config.toml
num_hidden_layers = 12
intermediate_size = 1216
norm_place = "pre"
rope_fraction = 1.0
qk_norm = false
bias = "none"
parallel_block = false
init = "trunc"
init_std_o = 0.0
init_std_up = 0.0236
init_std_down = 0.0
learning_rate = 0.000878
warmup_steps = 303
schedule = "wsd"
MLP neurons of a small language model. Each row is named by its layer, matrix (gate and up: input weights) and neuron, and shows model dimensions 176-239. Each number is 128 + 32 x the weight over its row's rms, rounded and kept within 0 to 255. A neuron's up and down rows have the sign that makes its largest values positive.
After each neuron's rows, "fires in" lists the words (lower case) most often at its 100 highest values on Wikipedia text that the model never trained on.

L3.gate1195 [128 112 107  78 137 115 120  81 151 144 112 115 131  85 113 101 171 137 114 142 131 138 104  65 105 130 143 132  99 156  62 111 148  94 123 150  94 132 142 116 152 162 220 139 127 105  79 124 121 147 211 165 124 155 134 168  99 131 134 112 195 139 107 137]
L3.up1195 [ 99  86 131 127 124  92 100 160  85  88 129 177 173 146 149 113 183  94 121  92  91 129  88  73 161  93 162  72 113 102 110 144 127  92 131 113 118 125 133 135 121 117 112 117  81 167 134 130 148 153 140  58 172 163 174 164 142 173 139 160  97 173 131  87]
fires in: "war", "year", "of", "day", "time", "krishnaraja"

L9.gate1171 [112 119 124 137 112 146  95 116 145 106 180 100 130 136 100 100 156 155  93 141 146 160 108  99  89 125 170  92 144 116 156 101 108 206 110 115  96 138 182  58 146 127 101 121 158 103 137 136 117  95 108 139 159 148 112 137  59 132 132 135  78 137 109 149]
L9.up1171 [138 133 144 109  95 116 106 135 144 114 188 137 145 189 163 142 131 135  64  93 124 168 175 133 160 155 100 139  98  73 124 123 131 159 139 151  78  69 151 164 116 112 101 109 133 134 123 161 121 178 172 117 107 148 111 191 146 151 164  89  71 104 101 135]
fires in: "on", "a", "for"

L4.gate1085 [144 103 197 162  73 107 116 122  96 140 102 131 149 148 133 141  78 126  62 167  99 106 106 122 128 130 148 156  95 108 178  87 146  81 180 152 180 140 129 148 153 150 162 167 154 125 138 105  99 195 111 155 156 102 120 174 136 243  93  87 139 195 142 141]
L4.up1085 [ 81 122 116  58 127 101 133 101 158  94 117 155 156  99 112 104 131  63 136 118 143 108 135  11 164 139 150 217  93 151 165 133 114 104 104 126 109 141 113 190 135 134 137 167 132 192 112 150 152 128  91 132 118 104  85  94  71 133 121 103 124 138 102 158]
fires in: "it"

L4.gate395 [141 124 154 213 150 127 145  92 162  92  92 122 111 145 139 153 132  92  84 168 171 117 182 102 113 100 113  67 171 146 141 131 111 183 103 127 124 110 163 131  96 130  56 139 132 174 149 142 131  88 141 153  94 156 118 164  93 187 104  96 140  99 147 131]
L4.up395 [142 124  88  84 165 110 105  77 129 139 112 102 156 148 170  92 152  96 166 122 163 125 148  56 163 131 137 151 117  92 158 157 187 144 159 135 116 110 106 109 155 106 118  86  93 147 180  81 175 125  82 151 165  84 119  92 129 149  40  73 150 102  68 135]
fires in: "was", "is", "grew"

L8.gate131 [102 155 103 107 155 150 144 180  60 139 134 161  68 117 139 172 160 101 119  86  96 114 154 144 125 150  84 160 108  76  84  97 119 140 110 127 154 141 136 123  99 116 143  89 122  75 156 112 135 138 117 144 160 148  69 130  62 167 141 131 101  75 113  98]
L8.up131 [125 155 140  88 122 102 143 127 148 160  56 101  99 197 153 130 107 148 130 126 139 102 175 133  89 144 118 138 125 144  66 105 105 102 161 167  71 119 146 159 114 110 133 106 165 131 101  80 160 100 182  65  82 109 137 122 163 122 185 156  77 138  90 129]
fires in: "had", "have", "allowed", "did", "has"

L2.gate127 [114 134 178 144 117 150 125 139 160 141 144  85 161 111 164 102 135 190  76 156 162 107 107 129 160 116 152 107  64 142 172 142  71 155 104 119 193 133 168 114 130 143 132 141 107  79  82  77 116 138  92 100 136 159 139 212  83 155 104  45 129 139 121 112]
L2.up127 [172 121 164 115 128 166 168 166 147  72 166  89  80  46 135  90 123 105  77 104  92 102 131  76 128 135 133 137 124 116  82  84 119  86 124 149 100 116 119 140 115 141 136 176 172 148 151 191 112 129 148 127 108  69 164 130 144 214 137 121 126 150 138 108]
fires in: "in"

L2.gate188 [158 164 104 109 112 173 105 122 121 155 102 151  95 102  88 161 115  94  99 135 111 135 185  74 143 102 174 113  94 148 166 119 142 161 156 150 136 138 140 114 123 114 123  69  90 187 161 159 102 162 131 146 101  73  94 113 143 178  90 153 106 101 136 148]
L2.up188 [174 148 176 125 164 106 124 105 116  86  93 121 107 152 115 161  88 168 129  87 154 131 115  96  89 149  79 135 111 134 130 129 168 108 138 186 153 151 104 151 111  88  99 196 139  94 108 128 115 211 131 113 148 193 145 118 123 150 105 100 114 121  64 126]
fires in: "as", "singer"

L2.gate885 [112 116 128 102 184 150 171 163 158  73 106 116  92 136 140 180  86 116  91 101 152 114  80 129 144 181  85 120 134 131 152 167 110 155 129 106 109 138 106 147 198 124  48 127 190 114  92 129 130 123  86  75 108  98 106 167 131 137 135 125  65 116 158 134]
L2.up885 [ 62 167 116 115 155 175 154 136 110  98 108 105 107 101 109 130 128 182 121 177 108 145 188  86 127 166 125 140  95 144  76  87  77 159  53  70 130 152  83 150 113 149 123 136 127 151 127  83 148 125  87 124 101  61 135 115 147 100 149 150 110 150 122 135]
fires in: "in", "as", "at", "following", "to"

L9.gate46 [177 118 121 125 182 150 124  56 156 178  73 133 115 131 143 119 116 166  99 155 133 188 152 170 184 172 172 149  91 198 118 113 113 165 136  96 137 164 125 142 145 144 113 167 136 167  77  94 109 106  92 128  94 130 103 142 109  87 136 131  88 152 133 143]
L9.up46 [193  84 139 163  90 183  80  95 188  48 123 108 168 124  93 144 148 146 138 137  98 138 148 176 153 141 143 132 117 210 120 111 133 109 179 116 143 115  67  45 141 170 142  85 129  77 177 138 177 106 118 104 116 167  61 105 137  58  78 139 133 156 120 148]
fires in: "was", "is", "he", "were", "are", "been"

L4.gate258 [108  76 142 153 103 170 140 143 137 155 114 138 123 138 169 154 131 117 112 120 132  61 124 108 138 113  80 120 112 156 175 153  98  98 147 121 161 148 176 149 156 161 139 163 153 117  67 160 114 165 104 160  93  97 111 118 141 145 126  98 135 118  96 123]
L4.up258 [ 96 128 120  90 106 148 161 122  81 144 107 135 140  51 155 105 152 151 137  96 136 156 129  80 218  71 115 152  83 113 143 147 184 131 116 143 121 135 122 129  49 147 137 201 149 149 135 112 125 119  82 150  96  81 137 116 142 139 149 150 155  97  78 123]
fires in: "over", "through", "to", "across", "near"

L9.gate508 [139 124 148 168 138 174 110 166 122 194 157 167 148 143 155 161 117 126 173 103  98 112 144 118  93 133 122 121 118  91  93 142 103 128  58 127 162 143 146 165 129 106 167 118 117 131  69 162 131 136 123 119 112 139 131 177 100  92  97  84  72 154 129 167]
L9.up508 [183 116 153 120 173 104 109 180 117 127  55 180 108 139 182 170  85  97 135 115 135 146 134 107 137 100 156 178 133 172 167 121 108 191 149 111  90 154 141  93 166 137 140  85 178  75  98  98 177 144 117 135 124  94 165 136 135 104 201 203 149 112  98 142]
fires in: "was", "had", "having", "be", "were"

L9.gate413 [124 139  97 136 114 125 125 118 101  59  75 158 176 122 114 130 132  86  49  76  84 160 137 109 102 144 153 151 138 139 111 155 164  99 108 107 110 148 144 121 192 169 167 121  57 110 181 161  79 158 169 116 129 157 137  79 118 114 104 184 105  96 116  88]
L9.up413 [160 108 153 150 155 143  86  65  81  78  83 110 117 209 137 100 203 176 120 100  51  80 131  67  67 177 139  68 133  95 132 118 111 117  99 138 133 114 137  73  83 100 172 119 136 118 152 117 119 213 162 168 192 180 133 237  61 206 144 110 152 116 101  96]
fires in: "including", "such", "as", "include"

L8.gate1165 [110 122 173 174 147 116 156 129 137 128 152 120 142 137 107 177 121 183 130 168 112 150 136  55 107 159 184 131 119 116 138 164 105 115 133 106 130 111 186 123 169 171 109 118 150 119 103 207  61  77  59 105 161  76  57  94 169 102 145 120 108 166 120 104]
L8.up1165 [ 92 196 141 125 111 163  97  93  90 134 135 114 165 118 123  46 104 174 167 105 179 128 154 145 153  80 130 112 146 152 179 114  96 137 119 104 140 169 120 115  68 126 114 129 121 125 133 130 108 144 129 129 138  70  97 129 157  94 174 167 129 156  95 125]
fires in: "to"

L2.gate172 [ 48 140 116 123 146 138  96  92  88 106 130 129 131 149 133  93 115 116 122 143 129 114 154 126 108 167 214 154 148 113 166  82 153 135 131 114 135 109  61 133 153 104 132 103  81 118  89 133 189  97 129 158 134 141 140 132 144 173  92 121  85 149 127  81]
L2.up172 [113 116  84 186 113 136  56 110  59  85  90 169 171  93 130 129 118  80 124 117  93 119 117  42 113 207 109 132 150  95 127 160  59  91 110 124 154 167  62 142 155 129 165  68 105 126 174  88 127 149 101  96 151 148 148 168 107 127 118 117 115 181 116 151]
fires in: "after", "of"

L2.gate561 [102 111 111 147 155 155 153 130 104 161  97 113 132 162 102 163 130 100 120 135 152 140 131 172 123 124 136 142 153 147  61 123 124 142 155 117  77 168 143 145  93 164  87 137 129 114 100  88  91 154 106  80  94 102 135  91 150 137  93  96 119 184 145 106]
L2.up561 [103 115  84 160 107 100 113  83 112 201 130  91 144 137 138 143 148 135 172  99 123  86 116 145 126 124 124 130 157  89 109 175 128 123 122 163 173  88  79 120  75 121 158 108 108 161 149 133 134 130 124 172 150 161 113 133 169 156 153  70 127  98  88 103]
fires in: "was", "is"

L2.gate55 [119 126  71 130 174 125  99 177  99 134 111 108 127  91 147 167 152 130 115 194  90  96 154 153  96 138 159  85 154 128 106  87 107 161 107 152 173  81 118 133 120 118 162 123  80 117 115 136 148  67  65 151 137 111 153 162 120  96 120 128 156 109 119  97]
L2.up55 [ 97 185 150 115 148 136 137 125  97 113 110  96 108 146 132 124 146 208 137 149  84 131 130  48  95  97 152 100  87  96 162 153  58 154  95 130 158 154 127 161 152 104 209 112  77 165 129 117 120 104 113 119 172 128 156  89 134 116 140 160 142 126 144  92]
fires in: "of"

L9.gate808 [166 165 132 175 190 167 160 170 137 120 122 147 126 154 131 177 124 137  55 139 144 126 143 117 175 133 132 121  85 159 105 137 164 109 108 109 107 170 128 140 128  97 111 140 121 125 100 135 145  53 146 145  80 119  73 120 157  98 163 156 136 150 105 143]
L9.up808 [156 115 131 129 159 115 120 100 113 115  87 124 142 118 116 108 183  93 183 132 109 103 111 163 119 127 203 119 157  93 118 138 120 114 151 149 203 182 117 140 168 128 170 102 119 145 156 106 122 172 131 144  97 153 118 120 113 122  99 100  69  86  64 132]
fires in: "was", "is", "s"

L2.gate1133 [119 179 128 154 139 115 154 195 159 101 176 174 164  93 128 113 126 208 130 173 133 144 103 175 141 189 188  84  96 145 103 129 136 106  83 119  99 144 132 123  85 135 145 171 141  80 108 142 181 123  53 118 147 116  92 158 140 143 143  91 114 156 111 167]
L2.up1133 [108 164 212 128 147  71 141 184 142  78  95 117 134 102 107 122 141 134 197 178 123 175 103  89  99 109 198 130 139 149 104 180  87  99 137 134  94 106 151 104 153  91 138 141 166  88 151 110 145 130 109  84 116  77 118  80 182  88 104 108 106 114  88 142]
fires in: "in"

L2.gate450 [144 131 148 127 214  97 179 153 100 107 117 143 114 104 101 124 142 130 136 197  80 175 160 130 108 156 131 136 144 141 115 139 115 138 167 174 184 149 114 136 152 163 135  88 182 168  57  71 159 134 123 155 118 122 140 157 177 167 124 123 118 162 155 131]
L2.up450 [ 88 108 114 118 121 106  88 159 112  35 182 128 155 155  99 175 135  91 191 177 124 157 160 173 141 113 172 147 165 124  96 110 130  90 182 104 202 105 117 169 123 148 126  90 100 150 158  63 136 113 123  80 160 135 132 191 153 155 129  78 125 133 102 109]
fires in: "and", "in", "to", "of", "s"

L2.gate327 [199 154 120 188  97 147 100  91  90 132  86 143 154 123 124 136 113 108  70  86 138 100  39 178 108 123 106 135 151 105 107 138 193  68 118 152 103 109 155 125 157 180 100  86 188 152 115 162 197 126 193 166 103 101  84 119 138 138 140 157 169  94 139  98]
L2.up327 [130 143 153  75  73 165  91 159 169  96 150 141 106 125 117 101 142 131 139 100 198  98 214 146 151 119 149 125 133 142 175 132 162  94 113  93 110 109  45 136 114  91 152 187 163 110 146  91 133 125  61 113  96 122 149 132 155 136 117  84 154  98 126 168]
fires in: "a", "an"

L3.gate536 [122 134 149  95 179 115 186  98 134 112 130 180 102 155 125  62 103 139 166 105 162 109 141 122 182 202 133 126 112 103  99 141 107 150 139 188 158 164 163 139 201 121 105 139 146 114  96 125 117 120 154  78  98 143 141  99 124 110 114 161 103 126 133 197]
L3.up536 [134 133 122 133 171  99 137 143  97 167  95  79 145 161 110 113  95 153 171 139 104 171 136 132 144 139 108 123 154 130  59 140 143 124 116 128  71 152 179 141  70  84 124  72 115 129 171 181 120 168  82 107 151 143 142 141 130 129 104 135 197 154 134 106]
fires in: "has", "is", "have", "november"

L2.gate917 [118  71 152 163 119 110 110 176 120 102 152 151 117  93 118 117 145  88 136 172 156  37 159 150  92  71 168 113 131 110 188 120  89 122 118  57  97 194 163 154 128 134 160 155 193 123 154 160 163 166 109  98  58 103 188 102 133 174  95 120 111  62  72 126]
L2.up917 [127 162 161 134 130 134 134 113 162 165 112  83 134 128 139  64 134 119 163 164 163 154 129  79 150 116 163 165 119 118 157 120 159  99 104  64 135 184 151 116 164 120 117 186 143  99 149  73 162 118 108 155 104 161 183  98 157 131  77 145 132 132  99 102]
fires in: "to", "species"

L9.gate118 [161 131 153 136 142  79  98 129 128 119  63 144 183 131 167 124 117 129 127  31  80 147 106 186  56 104 173  92 140 143 115 139  97 175 118 109 135 139 184 121  92 124 132 126 161  90  88 106 128 141 105  92 130 115 103 104 153 104 100 117 145 101 122 111]
L9.up118 [118 108 151 130 122 100  84 143 158 154  90 176 135 125 123 151 147  93 154 113 131 177 121 102 114 129 125 126 161 131 119 173 158 115 153 133  85 177 191 117 166 163 112  83 149 139 145 132 100 124 121 159 177  49 108  88 164 100 117 112 117  77  94 109]
fires in: "to"

L3.gate1045 [101 109 108 145 192  90 121 175  54 148 134 136  91 144 123 110 167 124 100 121 116 125 153  93 165 121 113 117 118 113 100 146  86 142  66 164 133 108 127 189  93 160  18 119 121 127 118 156 131 100 141 107 125  90  80 197  97 144 118 207 149 128 166 126]
L3.up1045 [155 130 146 137 172 119 150 206  50 171 136 162  89 143 142  74 124  90 102  68 113 188 131 111 119 134 164 170  86  80  70 102  68 183 126 101  66 128 103 133  73  99 169 137 115 180 144 150 142 166 182 102 113  59 141 147 132 131 107 116 169 152  99 109]
fires in: "have", "having", "provides"

L4.gate1113 [146  86 120 235 148  79 116 139 184 150 104  89 123 133 172 121 115 121 106 121 175 114 137 192 141  92 192 127  82 136 122 139 101 121 111 192  49 115 131 110  99 118 169  83 100 152  55  77 132  75 107 112 102 174 128 190  79 144  77 122 130 178 167 144]
L4.up1113 [125 195 151 158 171 105 140  98 184 140  84 127 139 133 181  49 157 167 160  84 156 178 122 161 125 117 184 147 144 149  86 153 145 168 161 118 130 159 180 105 146 208  52 125 191 178 151  60 156 118  90 118 132  81  85 159 150 124 147 105 167 105 137 133]
fires in: "were", "parish", "be", "are", "through"

L2.gate833 [ 96 214 150  94 107 135 126  88 159 144 109  62 126 155 235 112 168  90  89  84 175 139 134 104 100 100  90 121 139 118 124 117 127 139 109 142 130 142 141  82 136 188 136 150  72 141 129 117 165 157 202  65  86 134 131 170 118  71 122  86 129 151  97 141]
L2.up833 [ 90 193 102 137 130  87  73 109 106 120  38 138 145 109 137  94 141 167 182  81 184 139 120   1 123 152  65 177  95 105  71 155 169 148 161 122  97 144 105 187 133 129  93 117 103 140 134  90 134 132 153 129 167 125 128 202 130 154 141 190 110 112 129 197]
fires in: "of", "place", "fifteen", "chromodontus"

L4.gate172 [143 191  86  95 127 205 123  82 177 133 170 175 150 140 141 121 132 129 154 106  87 111 106  63 222 122  87 156 112 109 166  99 143 129 114  95 184 177 151 150 149 147  91 130 141  97 131 161 103 137 115 101 133 142  93 102  80 138  97 140 123 153 155 133]
L4.up172 [172 120 167  88  55 106 169 192 158  90 122 204  92 101 133 179 136 151 111  89 147  85 172  96 178 132 143 160  82 155 204 137 141 113 127 109 134  89 167 134 148 112  80 116 144 152  94 142 118 174 102 114 121  54 121 119 117  61 149 111 115  99 127 103]
fires in: "march", "october", "april", "oct", "november", "september"

L8.gate874 [153  94 135 174 133 147 138  86 107 100 100 145 145 165 151  72 118 180 154 148 131 183 141 137 103 176 151 168 137 130 129 135  47 208  97 159 139  99 154  65 123 169 143  74  90 111 134 131 151 177 125 129 171 104  91 149 157  87 197 114 123 168 111  95]
L8.up874 [177 145 103 176 122 172 118 110 133 129 152 136 130 168 140 131 148 136 130 106 177 106  87 149 127 119 118 164 185 112 132 148 106 132 145  89 137 149 107 134 159 169 162 145 102 112 140 145 125 114 100 127 156 117 169 135 154 158 177 136 182  94 142 122]
fires in: "he", "was", "is", "it"

L3.gate1105 [118 100 174 119 140 163  71 166 154 143 186 150  64 155 150 167 139 119 127 162 120 142 124 132 169  89  86 126 125 132 129 101 154 136 101 105 204 142 158 173 151 145  80 115 162 149  95 143 129 115 105 129 157 170 106 157 122 187 183 176 162 151  88 159]
L3.up1105 [150 118 125 128  92 103 108 179  73 154 154 116 141 131  76  90  94 143  76 177 119 185 189 110  70 151 158 209 117 118 181 119 154 121  51 161 152 127 153 139 122 110 123 129  69 152 108 162 146 212  85 186 159 148 152 136 157 101 123 178 105 105 122 117]
fires in: "november", "may", "october", "july", "march", "june"

L4.gate387 [200  35 160 167 156 108 173 145 138 118 122 155 175 177 161 173 130 137 121 132 168 110  51 103 186 180 134  87 122 142  60 165 100 160 127 186 112 150  73 129 145  92  98 137 130  93 122 122 169 135 139 118  69  88 119 201 129 130  70 140 124 109 172 214]
L4.up387 [117 129 130 160 128 113 138 121  47 134  76 127 111 144 100 117 160 105 139 144 134 146 136 123  94 124 171 120 168  99  70 100 102 131 160 128 134 144 153 103 133 101 155 110 146 149 127 110 158 103  63 112  95 166 118 208 122 183 183  74 136 132 156 105]
fires in: "being", "be", "was", "democratic", "description", "divided"

L3.gate105 [106 105 102 122 152 160 161 153 140 151 140 108 124 147  91 105 145 143  78 182 145 141 126  86 175 126 169  83 137  65 154  79 141 114 125 154 143 130 155 165 157 150  79 160 144 140 124 173 100 136 131  75 120 145 148 188 149  82  56 110 127  73 144 188]
L3.up105 [127 161 129  80 107 116 146 132 117  91 114 108 178 133 146 156 122  84 117 134 117 168  93  89 113 143 146  79  91 147 131 157 178 110 108 109 107 160 108 154 109 115 120 126 128 141 104 143 144 128 115  94 121 209 150 105 115 174 120 127 130  84 181 149]
fires in: "other", "many", "these", "most", "entire", "both"

L8.gate725 [158 136 134 146 130 137 116 102 107 112  78 148 162 123  92 106 166 129 115 114 124 181 125  87 145 214 147 154 124 113 121 105 171 151 141 152  93 115 157 138 114 131 110 179 112 114 115 139  81 100  97 116 154 122 177 139  66 149 151  94  80  99  99 149]
L8.up725 [126 196 146 132 150 211 137 154 174  97 120 168  97 136 140 127 194 158 110 127 132 150 176 106 117 139 133 156 110 143 107 184 156 143 131 141  91  99 116 167 127 146 138  73 119 149  74 164 114  84 107  93 139 182  80 112 111 111 120  62  92 128 145 177]
fires in: "is", "was", "are", "were", "having"

L9.gate547 [135  84  96  98 157 159 181 105 131 132 149 113 157 102  91 142 158 134 118  98 149 182 173 139 141 205 161 135 122 157 106 129  85 208 126 175 167  98 128 154  81 150 121 144  91 135 125 100  82 113  66 172 119 132 131 176 140  95 154 146  90 108  96 110]
L9.up547 [181  88 128 118 134 154 140 151 171  64 129 122 159 154  65 127 129 136 164 126 169 159 111  73 145 122 171 144 164 175  73 127 133 140 132 173 180  98  95 174  91 119 136 119 114 112 148 114 149  45 106 151  69 124 136  88 110 151 160 154 126  94 152 165]
fires in: "was", "is", "were", "had", "moved"

L2.gate276 [ 99 124  87 149  78 113 170 147 151 112 112 143  98 153 128 161 114 148 137  73 148 100 117 115 122 155 169 138  97 109 151 132 144 119 154 119 111 161 115 122 147  54 116 145  87 130 105 187 113 139  90 150 132 125 116 163 126 210 160 152 137 134 152  64]
L2.up276 [108 145 101 119 111 157 121 106 162 151 140  84 148 135 144 145 132 130 105 102 128 139 150 113 124 167 145 140 119 126 160  74 121 144 121 144  94 174 173  76 165 122 104 145 152 130 137 153 131 111 130 107  94  77 216 104 146 186 140  66 130 152  83 120]
fires in: "as", "in", "for", "to", "turkish", "former"

L3.gate76 [ 73 195 116 171 111  93 104 131 151 155 161 107 123 126 211 150  89 109 209 101 143  97 126  66 118 153 180 122 156  86 102 162 118 150 129 120 142 121 118 141 111 135 103 127 107 142 146 108 165 119  91 156 141 124  99 157 164 167  64 104 134 150 171 107]
L3.up76 [172 108 158 121 121 141 157 131 227 144  95  94 123 155 166 136 153  80 134 105 132 129 135 122  98  94 144 146 121 125  95 165 115 116 130  96 121  73 143 122  68  96  99 106 143 142 148 150 159  96 134 121 102 103 165  81 148 186 146 159 103 138  99 123]
fires in: "at", "in"

L8.gate163 [114  62 160 140 123 112 215 125 142 122 106 152 163 179 125  91 138  71 113 158 155 151 141 104 144 169  85 153  63 136 114 133  96 116 116 138 151 197 163 129 127 183  92 143 199 119 121 122 116 188 137 124 107 168 172  61 125 110 113 123  67 110 154 164]
L8.up163 [112 183 134 139 136 150 139  95  76 150 205 157 154  76 200 125  80 124 178 116  69 126 108 135 112 152 128 131 158 122 137  84 117 151  82 112 184 144 160 133 152 142  87 101  99 115 137 151 185  79 128 104 139 140 119 143 132 105 110 138 195 114 113 123]
fires in: "where", "however", "but", "when", "there", "shortly"

L8.gate868 [101 115 140 155 121 136 136 136  91 131  81 154 166 159 129 139 145 167 108  86  87 154 118 130 117 191 108 139 108 109 135  84 143 158 125 149 143 174 144 132 119 161  51  84 136 109 140 110 207 167 124 109 146  86 135 179 143 109  70 106 111 139 245 143]
L8.up868 [110 147 133 100 171  88 144 101 132 140 169 139 186 127 138 103 101  72 105 148  69 114  97 105  97 137 158 137  79  67 119  99  96 200  70 112 148  95 139 139 129  66  65 125  97 112  76 138 157 105 124 121 117 145 190 159 234  94 109 136  83 101 166 127]
fires in: "as", "his", "where", "there", "it", "what"

L3.gate1124 [139  85 156 129 127 163 129 127 184 130 118 145 125 162 172 156 110  99 134 123 153 133 114 104 151 130 130 103 105 131 111 144 138 114 122 147 130 169 138 103 144  96 145 111 124 127 105 129  72 142  86 151 105 134 113 136 185 180  63  97  85 127 143 127]
L3.up1124 [138  77 122 133 134 133 121  84  83 135 121  55 152 138 108  72 135 140 142 144 163 168 134 121 121 148  93 142 127 142  87 153 103 172 137 121  86 144  95 120 132 117 136 140 111 146 166 168 180 104 128 137  79 161 115 118 144 190  65 111 118 125 139 119]
fires in: "were", "been", "are", "become", "be"

L2.gate992 [ 94 109  81 140 161 108 137 131 177  78 105 119 150 124 111 124 144 138  91 158 140 121  68 108 115 129 134  74 105  88 142 144 157 118 118  89 107 139 130 167 117 137  86 131 147 178 133 206 101  76 162 125 122  81 113 140  82 135 106 177 161  96 118 137]
L2.up992 [129  79 112 172 175 178 122 132 148 138 147 147 108  78 125 168 117 155 122  62  79 159 194 127  94 140 106 140 125 125 162 117  54 159 146 180 166 149 172 156 160 119 145  63 140 171 136 127 121  34 134 144  94 128 190 116 170  87 108 169 123  80 138 168]
fires in: "former", "as", "previous", "current", "upload", "important"

L3.gate659 [150 122 119 136 123 115 147 136  30 107 139 136 154 162 158 159  85  94 159 110 159 108 170  90 137 146 168 126 121 130 130 125 187 197 138 115 140 148 136 153 138  88 117  82 148 161 131 122 149  87 124 145  86 180 148 157 139 142 112  86 125 125 109 127]
L3.up659 [112  89 165 202 124  59 149  97 102 122 120  89 156 120 152 105 129  98 135 176 190 149  71 171  95 149 157  62  94  82 121 128 139 162 179  91 126 139 136 146 150  75 116 138  91 133 103 130 173  99 111 108 105  89 110 179 123 141 115  75 118  72 179 139]
fires in: "are", "as", "were", "with", "is"

L8.gate1133 [ 63 127 170 143 126 130 119 110 114 151  62 146 114 120 114 176  96 113 142  77 165 156 168 154  99 109 163 156  81 138 108 109  83 158 190 100 106 120 164 152 111 169 160  98  89 187 156 168 118 144  93 145 144 145 109 124 127 149 163 128  72 164  41 106]
L8.up1133 [106 162 148 146 157 116 102 102  94  56  99 114 192 100 139  76 146 114 160 102 126 129  79 104  77 115 138 111  64 113 132 130 147 148 139  47 145 121 147 154 119 151 150  99 165 132 159 140 125 177  98  90 155 148 115 138 178 115 127 108 116 187  84 140]
fires in: "would", "to", "can", "could", "will", "should"

L8.gate997 [ 90 137 135 166 147 113 139  99 139 126 178 161 118 103 120 132  86 112 114  57 110  86 143 131 137 167 105 139 112 109  99  56 135 122 113 118  68  59 153 172 173 149 122 123 133  81 108 202 181  90 114  91 102  96  83 117 131 163 148 153 138 119 136 163]
L8.up997 [122 165  81 171 180 110 134 142 140 167 142 149 140 134 153 124 134 101  70 158  97 100 175 173 115 152 134  87 145  97 153 108 137 160 132 183 107  83 117  87 127  77 134 135 108  62 144 108 139 108 105 118 123 107 152 118 132 164 152  70 135  84 139 122]
fires in: "a", "an"

L4.gate916 [ 67 152 212 121 141 130  77  93 104 125  78 103 119 100 105  98 165 140 121 112 222 142 134  84  89 167 183 136 134 164 137 160 129 178 136  68  80  86 149 172 130 124 141 184  79 147 104 194  96 109  77  90 112 139 153 176 113 165  80 143 118  67 158 150]
L4.up916 [117 118 184  68 103 152 138 148 135 120  99  92 130 113 126 150 105 141 141  73 161 160 146  99 175 116 135  71  93 142 143 114 125 193 158 154  95  93 151 140 190 176 115 143 110 153 107 145 147 162  67  90 105  99 128 159  94 153  89 111  98 106 147 134]
fires in: "under", "with", "for", "without", "against"

L4.gate411 [144  67 181 189 141 137 140 113 135 147 136 102  79 105 166  86 125 179  68 120 116 108 127  61  91 121 115 142 196 155 179 153 120  99 117 139  90 158 144 145 153 141 136 158 125 182 106 150  95 145 148  73 149 143 133 160  82 131 156 125  85  88 129 134]
L4.up411 [127 147 152 157 112 138 101 144 148 158 147 117  57 186 134 146 150 107  77 106 145 143 147 179 150 143 138  28 154 146  77  88 135 158  99 111  86 106 157 166 164 147 125  87 134 104 130 128 134  60  96  90 145 134  63 150 121 126 142 124 122 124 155 150]
fires in: "a"

L3.gate962 [163 169 134 105 109 101 166 130 180 110  90 100 166 137 155 102  96 171 166 142 133 134 102  80  47  84 167  63 137 174 145 156 124 168 128 129  98 119 167 137 114 149  92 175 137  74 130  84 161 159 140  98 128 108 138 112 159 119 130 108 128 126  93 178]
L3.up962 [120 197 136  74 154 115 123 109 173 127 152  95 109 111 154  57  55  71 108 170 152  92 170  89  98 105 167 151 146 161  90 101 146  92 169 110 105 121 149 147 130  87 151 119 126 122 126 107 157 140 112 177 174 107  67 131 130 130 178 120 137 104  99 146]
fires in: "to", "by"